config.toml
num_hidden_layers = 10
hidden_size = 256
num_attention_heads = 4
num_key_value_heads = 4
head_dim = 64
intermediate_size = 1024
vocab_size = 4096
hidden_act = "gelu"
norm = "layernorm"
norm_place = "pre"
norm_eps = 1e-06
positions = "learned"
qk_norm = true
attn_scale = 0.125
bias = "none"
tie_word_embeddings = false
parallel_block = false
init = "uniform"
init_std_qkv = 0.0304
init_std_o = 0.00679
init_std_up = 0.0304
init_std_down = 0.0034
optimizer = "muon"
learning_rate = 0.00727
lr_mult_o = 3.0
beta1 = 0.93
lr_head = 0.00426
warmup_steps = 70
schedule = "wsd"
decay_fraction = 0.947
decay_shape = "pow"
final_lr_fraction = 0.0
batch_tokens = [16384, 32768, 49152]
max_seq_len = 512
doc_mask = true
train_tokens = 208000000
max_steps = 6423
dataset = "wikipedia_en"
MLP neurons of a small language model. Each row is named by its layer, matrix (down: output weights) and neuron, and shows model dimensions 0-255. Each number is 500 + 40 x the weight over its row's rms, rounded and kept within 0 to 999. Numbers have three digits each.
Before each neuron's rows, "fires before" lists the tokens most often just after its 100 highest values on Wikipedia text that the model never trained on.

fires before: "s ", "u ", ", ", ": "
L5.down312:500498483518408513553577524437537439501534455440448439486502502500546518497411474606480471523569440530486488511456498491566569482542552430483564487480546479545444543505509446568404510507557497487498515502497469466512478570541513512563482461511541539467462505440450553486494458452517459490444476491473470466504457485460528476521535511460423496503491487471488452542446437509587595543514479475544487528496534528470492439546464498553569553518501587529447485552518532522533501484538503529514453473470501581466572576501524563556523474472455500527496521451423435451545546501425435544431452517526507469498520531521531506525492520542502436516475488473471512529474506463440501538542499496520523495531541509478537473475438521517525495455513564500486413534470429473531606475460497

fires before: "ing ", "es ", "ices ", "ic ", "ed "
L3.down595:505569505515534527548477518477484503522554580484541443487527560527555523530477490478528461412426497521489518472503523482480525474492442488557456466517503470590520497415504494480478494517514453501529470486573535461468462489500533568556470551525513471481607471515522519512522467488571522493506501507540447513544458504489425506423518474465531511532398475483475468492475514542605523469543550493445520530603474515524552517489479507460505504502420467513473483593557540462470453519496537423583458534463480444466536495509477490518431472517497476539498569531478466473439461538492484390521481478502546485486470528437515549434544499398520449512532490564500520526435481473527524503489487494519575488571449533489538507533578523478454383499537511508482494533455437561424545461516475

fires before: "| ", "\n", "–", ".", "|", "ance "
L3.down145:491487473569529450438610517463476496515490457495555506585528506517451548438477519464525474498552470572484492515442488521585465494476443562512478533564492501549468508529520459487424576477521454482493554521522506518416510465552501511480529494512505463483515520552486427519487503490470486456467471487564415500461518406518486507476565473430518556519556467467542481445513461520489505573464494518534491470555485515507511464490459398522487508503511526633530531537449499469479491466481460437491499508494436510550548537497533532437495510490412477482538478479507483537521486496487496496522534457453591491468606495482496470517491400496484498467540427509587496518520494472475471523435595531475492429519522483524585530508477489477510570501558486490494428501473537563423565504556572

fires before: "the ", "a ", "his "
L3.down298:488452547557473514508573485502419538534533536476533573518474542523531446595479530411534478526481502463476508529512460521489445476510523491525520497503552465529512565523536505523473489453420513553521492504479588548502484477452494435490370453474540488521537498537482464557518455524488524449526472514575458480478483550509518532516449474498499520431503590493493465448433427471472543506446535510516551504486518435485528483530564391458509497514507525476513515460542477502600496490470495554581526474538523545479495469560502522475424487457510482497493537471549496486496517591524434415509522455573509485513535433505498437546413457492602580533469393491489482476508446484540599524467509492410515473492577470424505493531455473531511485479496469496505493512510514475502516518503508

fires before: "| ", "er", "s ", "er "
L2.down901:507465528478497545514501503533467541418542479503522537437495496510502539455501442475518516482543522515537531448460540517522518504447462514567451507484442537476491480507516517482428573519534448432435570455414546494490475507507544531580446432548498531529503448607459492491547527565418510495466540482483518526460497506538451491512587394522474511539499488459545521507523467473478511494517469446448554468528551417440458471468549488514510450451529482514519518557537488534501589532506459542476543459459468506442485497493475570474511521478511542561608519413527519436499500475576510539391520497477536463490520536504491479418418508526541519474466480509513444506552534531461506560564567496538446525516542491478462491541567462578510440462523466503525504569496476499494524412500458

fires before: "/ ", "ing ", "es ", "e ", "Total", "Summer "
L2.down189:492567527555529501498512461466506552429529512499415498443464531477478497544424539494479444520556500551540471502607533470505513539505470492510446500486517502547474489538491449473481591525456509507466523459540481510571381450512535543475456531563510515457545491486466439573547448435530538532573486517551444481532519488424506521424509576450476545569461475529558529502463513529528606485554533450509461487514495533523493482556514448435506529562458508482458534529491451526423504529472509462502526431521480456445467533536498478540477585532413522502458536515550530457443455462456553496516483570461492464473507514468500517437435556417509423505479497552486556521462482524454513420507531562526526539521474463562500494554522530463505482451453513474528498537475499565508506447472522

fires before: "|", "als ", "\n", "U", "\n\n", "ov"
L2.down684:557528414504427452543480498465501444512461496499506472487570568536527506529535542470452447498512459442415514490486474500589505468459470500513517601542501451435431517502520461609523492511492537494526509487484475518491470446480524528434493520430464514535548558540496510498450462469493511543579526474547513532442463505522506531540497518517534477533555414498434534452479569497497436463421557486517486540510498534525513398503519550472519569540475466486441482550508461480455486512481503499427522500544459489432547573536470443436498464513541497489484533511484538447584519514471549505515463543483532534492533524508484547558460520491477500503407410452530433530610482501500446525481515483456547551532551486491458558495535512472475506480581528596443499490492452584535455498512511

fires before: ", ", ". ", "-", ".", ")", "'"
L5.down779:462554500523533469402547480535448525444474536468408432531561513515538550500484453457585465474548425450499527515434530506526503430553495531586488539503357502498539567528536492482431447548543509510439504500490528533512448496477510489522468549554536569456432464452454504470481518487524553528474490503534532521435451468433465495516487536506500482519453442481533498512454463483548526497467522482468540509498453522492578471505539490488522546418523481530508557463476527507401512528466532496460483464507504534508455555491527465552487430460584534548544493504508521563453438464469484532526506517542480455427539500455519493544421491493456472510501515527601498525511450503556453631573509453460548490470456468527517498472537486526452519491485518530503530548528526469539515566545466

fires before: ", ", "–", ". ", ": ", "."
L5.down853:439512458537485466526496516547484475504431490435440478545547533463499558480526497492406556458517503561568493539501483493520474506464501562444512525437569484505468553510578532513494498490430546445494547433493519535444521506563435512472501503487515502509491454540521507503472544481531524549562508482465563532512460473551448516516552447578509489527482519509469519549475468455467603483472504478413540558435587511515558497578474562533483517538520460463436476476489558473442526452464508521465511528484460465608481516436547589513516499515506514563533485440455525529499479512471531510468454437473452487539485503515533506481532493470476466490526471444378540476470494477498438561523494523426452487407482538532519487521552465501566548429427514487503492574500442449584544515509512

fires before: "| ", "|", "als ", "um", "or"
L3.down186:499555446397540524469468466420499552501532509563528485502460482481519473451518489435543509523504509493462523494532512551511484466542524427525478503478485540529522514600491478469456519454511470539460509445501547506499502496449523531503522477513446456451523464485482518563473410558478512499550429444506520450469578494521559462504545453460487527546538447493500485451470419504435589494518527477495513450466496544488538501501446511497439524538520457482525561467462468491520521440428434549481461553486478545492538483555494483420475465488552466512534511500496444520513440495507471484500552476534489543458564532531620552534496471585596541477499432483527455411573489526504534529519504482500538455556527471563479472573504537494513514429543553566465470576553512499466481409587452

fires before: "| ", "\"", ": ", "C"
L5.down378:534483483527502515520566501500561512514466480482457391458477508533460553464471480473507516473603552582528550501459519536485558436530466503513455479471555529517454499523553547469511504463531481450571469505526537503416540474425503516543477543541527512514524497518503487485465457510512464479502450524538512472456456489477531563473552556502506532522541500523442516384554536446437583480489407473382524512445518518550489517546452464543449441477528497514469487509534522515537461523460490491491539508484515403493574491464478513521507405467423508435604488511487549510436493514540405451481520499547414571476523511474505521498565518499532468489533469532541468482443526521558564451462521515567579485472497452475471457530510482462507558459411476536483501487484542545476526513479538

fires before: "| ", "|", "; ", "amm", "als ", "m"
L3.down486:515481451533496501633517487431414489439543508460502556565568434545446452511573490488491460473533543472470539486430537561544525482499508474471521489600467440458526510571530454508481499539605501453432476523442543499544475456500487473440508528510434481546512521524506563463432548433539468523493508565530504485489488458572482494478498469474524455458548407497496506506440453468549468563516516554516539515501598537438506506500529522503497552497501503493496501494426472489508467525517439501482452553497559462522532529497398533471463501506495473449543494477498501506442469550432529450452596493505565499499493466472411508499519497571417524543575436496504469476500561519515485530554543506490417509514533522527480496497470551512494490518465477573522525581487473514448497485464476

fires before: "to ", "ing ", "of ", "9", "es ", "od"
L2.down18:459562589470503519523481575554572515538470575515497481471497469509494565552586447534526533432430478554491495555509476605444499561497504456393502420498521518527427412496529454541537505525553559489482482527462508517502451516484509493480561496471489507537491464547513520503485523518558557470493558498515497391483464500459545466541469511478509463370491498528462538478482549523520489431510465416490502517473491412499520489508453505537513499480516553482461523486533536431487485483560457498564520470484527600537534463523476542446446496470527450477476544483465504437452510497540500500533502528491452424496465535520514507523524523467551489484496511487495545489508477432530576441526522470542467412488464391511575504520429571555455476436481510453565508499480509512522548482500520

fires before: "/ ", "ed ", "er", "s ", "ances "
L2.down822:478569554504458484440470486496494555499482416457516464478474466470543493521449465503542474551540503498525486395565500561504564449494512561518500515514551493471497470560523511514467508495511441506542514496489501394566530471526534445478562537612502543451497491517427543542557504504472546454424436551557497467512479462480541457473563491461476549526467528562483515422499548561525581485526508437430538414511522510514466493468503518493451472534460477541516553542428455503463471506489467468534557479563539473537455487503486495527508475445486530559571555539547536542401497480482492505529525560451498499473514440445509506496484628448549402511441459527464462509485530530479500505512525456512530524554469439511488522475488577461444466480472497502478563468522478548412518496515501

fires before: "| ", ": ", "Championships ", "\n", "(", "– "
L2.down808:506498498556474501481470473509514476471534454420564472484460497509461490537493546518616551547466400538485441436468519509528487551523529536493450466504546469506536449553494445454491487461503470486517494462535499508498508506492525513513478526455533452494466484484476488559427512489473446426497451540541590571471487450522503476435510478430498488486498547541544627483480520519562558553490489469495460522438554479502530488446526446552437537506544601487511525468536535441484484519479544487527444498511477444465471478519592517450510483572429536536483436486546461543531501509492456487435572481471506519479525490490426465443520494552583529455497497548510435477522484524577452525492453514471530501529496509491620551488479428516451534476458502558525542561436584460490466545539541

fires before: "| ", "way ", "of ", "(", "\n\n", "|"
L2.down74:587516455558485478510467448483529479521457513541499500513497538500501440543549522530553468443491491499458494495472492534429554500495442518509514457568497557440495481613580532418505543553502565423487475478444497519498538591525478506498452540480432541487490482557560489451520397516475526527491472509477479482490516489549483456460557495470492466419508479537472528552514440479562442484436473433549527504513532495533523501543447585491510526495519477480551544454483556558502426469552512482490489459470513506517518484551503442538424554474517493486492451484585569495463578480493471490511515601558507550473542542480502448444440430481462497491512485452514455551476550425540505461517570577544483469537466495477468481585523485462442428534460496493482418561488493508494542453505494

fires before: "of ", "to ", "in ", "from "
L5.down787:442481548442533480511448490496444492549498522445497457518480495483544466491467463395501417481458487512524501573533451553483497541477518524473492568478489442577554510523520466542568547472478486426462446537530478498512518529538453535528477503525542510500517504551496504500497533526479510551508556509469514512546565484456488574551421509517459478539540526580473444474546443449549464509521530471442472505492418486557472495507487567552465511435439448445465486509451503450422510538570489547534524502498480486543525494427525532477528562528468383560584475549538485517529482464530489455450514468476492550563484588469565414477538498495488459506603551428474530442485440519545435525463544484458514445529506487562507501481506595504516521500547457522472543454422512478523488483488489

fires before: "/ ", "2", ") ", ": ", "er", "y "
L5.down621:484511463496506539545534522556469519519545477443475577445531506527515457517438420447452530448537507525487516502407486514484501447548603475473557527539453566505467432524531551547525466540493438544553539527481497513494469487508532544549475516525444568543535497529534513504515459490511546476486491562451522516510440459481453511473487405446473564529482514495543439486486512583544561452499504511502514443438487517555529469549551513472554497527505577461539549494539511522481470479522501463412468487578502542490469474446417470500434504471470441528470464480578489555498490454407563543406508441500502436500488481468561496530495525512473479495540587494553561531485500527498514539464448463546529494498478502469536531464509523545451511453533475443412492517446520568384493538542484

fires before: "| ", "als ", "ke ", "e", "ly"
L2.down659:433522485563498546557523469480532546504471472480529535496432474560547538551504500511495469552460492494490443508502458528497483532492508528566575484560537475527490515482473454468516459543563468503580507438499550494444446489461484523503524510456536509467483478554509491498546516541522541540535455555506478495529458449506461509422466450456524496543475453547579555578469510490539471546519529454470520414533452498439523532476567433549491576480540468592500474483486494489558498495412522467520543522526439535490514493485477515450607569424475482460436508535524468468533459494452530466500447441517482536531385432431497516396443468493496503570521478539507444404495528497453477486425485466536523493544487507492486474499554510503428503524546587488558558513453484556517505469532562

fires before: "of ", "was ", "in ", "and ", "for ", "to "
L5.down549:484481484428481441481563495564447510516453528519486503487590523505465482427504515477502480521489474522457509490532485476530554590535466542540429546489454428499456448516563535510631483450524508480462516446539533486507524509474426495517539487463557485545546493547592450457423522500527440442544487513514486493465521468499577524409516454520486420541465529517465447482510468483555497532474498540510391457429477463533473500536440545565524471543506473449429468484530482446421538513546486473507546547513552478550499519511465456498534522464524423511556494469494512508492508463544452536506517509454463532627505480508574531417446486531551484526514528476527547499463394476535444509530481501531507524432536563538472484545498486477494524520494572569523568507501532523493462510497496

fires before: "| ", "adel", "a ", "ing ", "on ", "/ "
L3.down778:461498527446561562484506466511468478496501515478530523440478469455454453584443498456508502498559514463417475497493460489499439528549434565522479548479510613495508566476478468503474537451479582575484579510540443535453507497519481448500465441556573532522460469528523458519509436448487453489438511521503472475508577542419492507480537503491561517486476543538498536504499468552516506420555511498517477486492492509480515548526561594453562503531486459537536506507470518501531485527467542498471532456486528483517463559516549522525505508524464475435488539533539481486465529527533521546477431470430527499468501516589468493532500575394459526552546535471420536552474477468433516464501577589531559579462495413441536498476450516479536521480458517470506475485442490479453530401446534

fires before: ", ", ". ", ".", "ese", ")"
L2.down217:478471457428504496471504445536433539465500497555414608580533522524566483459471497547503459424570530504473551481446539483476520476542486486472497459438402428519583456537480478524476457520505543428468521576495505465507544565486521492514461505559514471588502502544574552443495429493481496486477507564563456477500449535477481540488541551534551545485550499493511540518496484416494465462500481479507450459488495514491532513534461491503531516461490517520548540527416557448440483504469476543490510506577540481495567506513489429545505444424506486531537476454535407501518449553449488515527499493474508476539499581431561479510541598541539466574525512474496449548538458532486460507484499517513443492527463486466468505547484493508529526468521549477436428462508499611506539485457451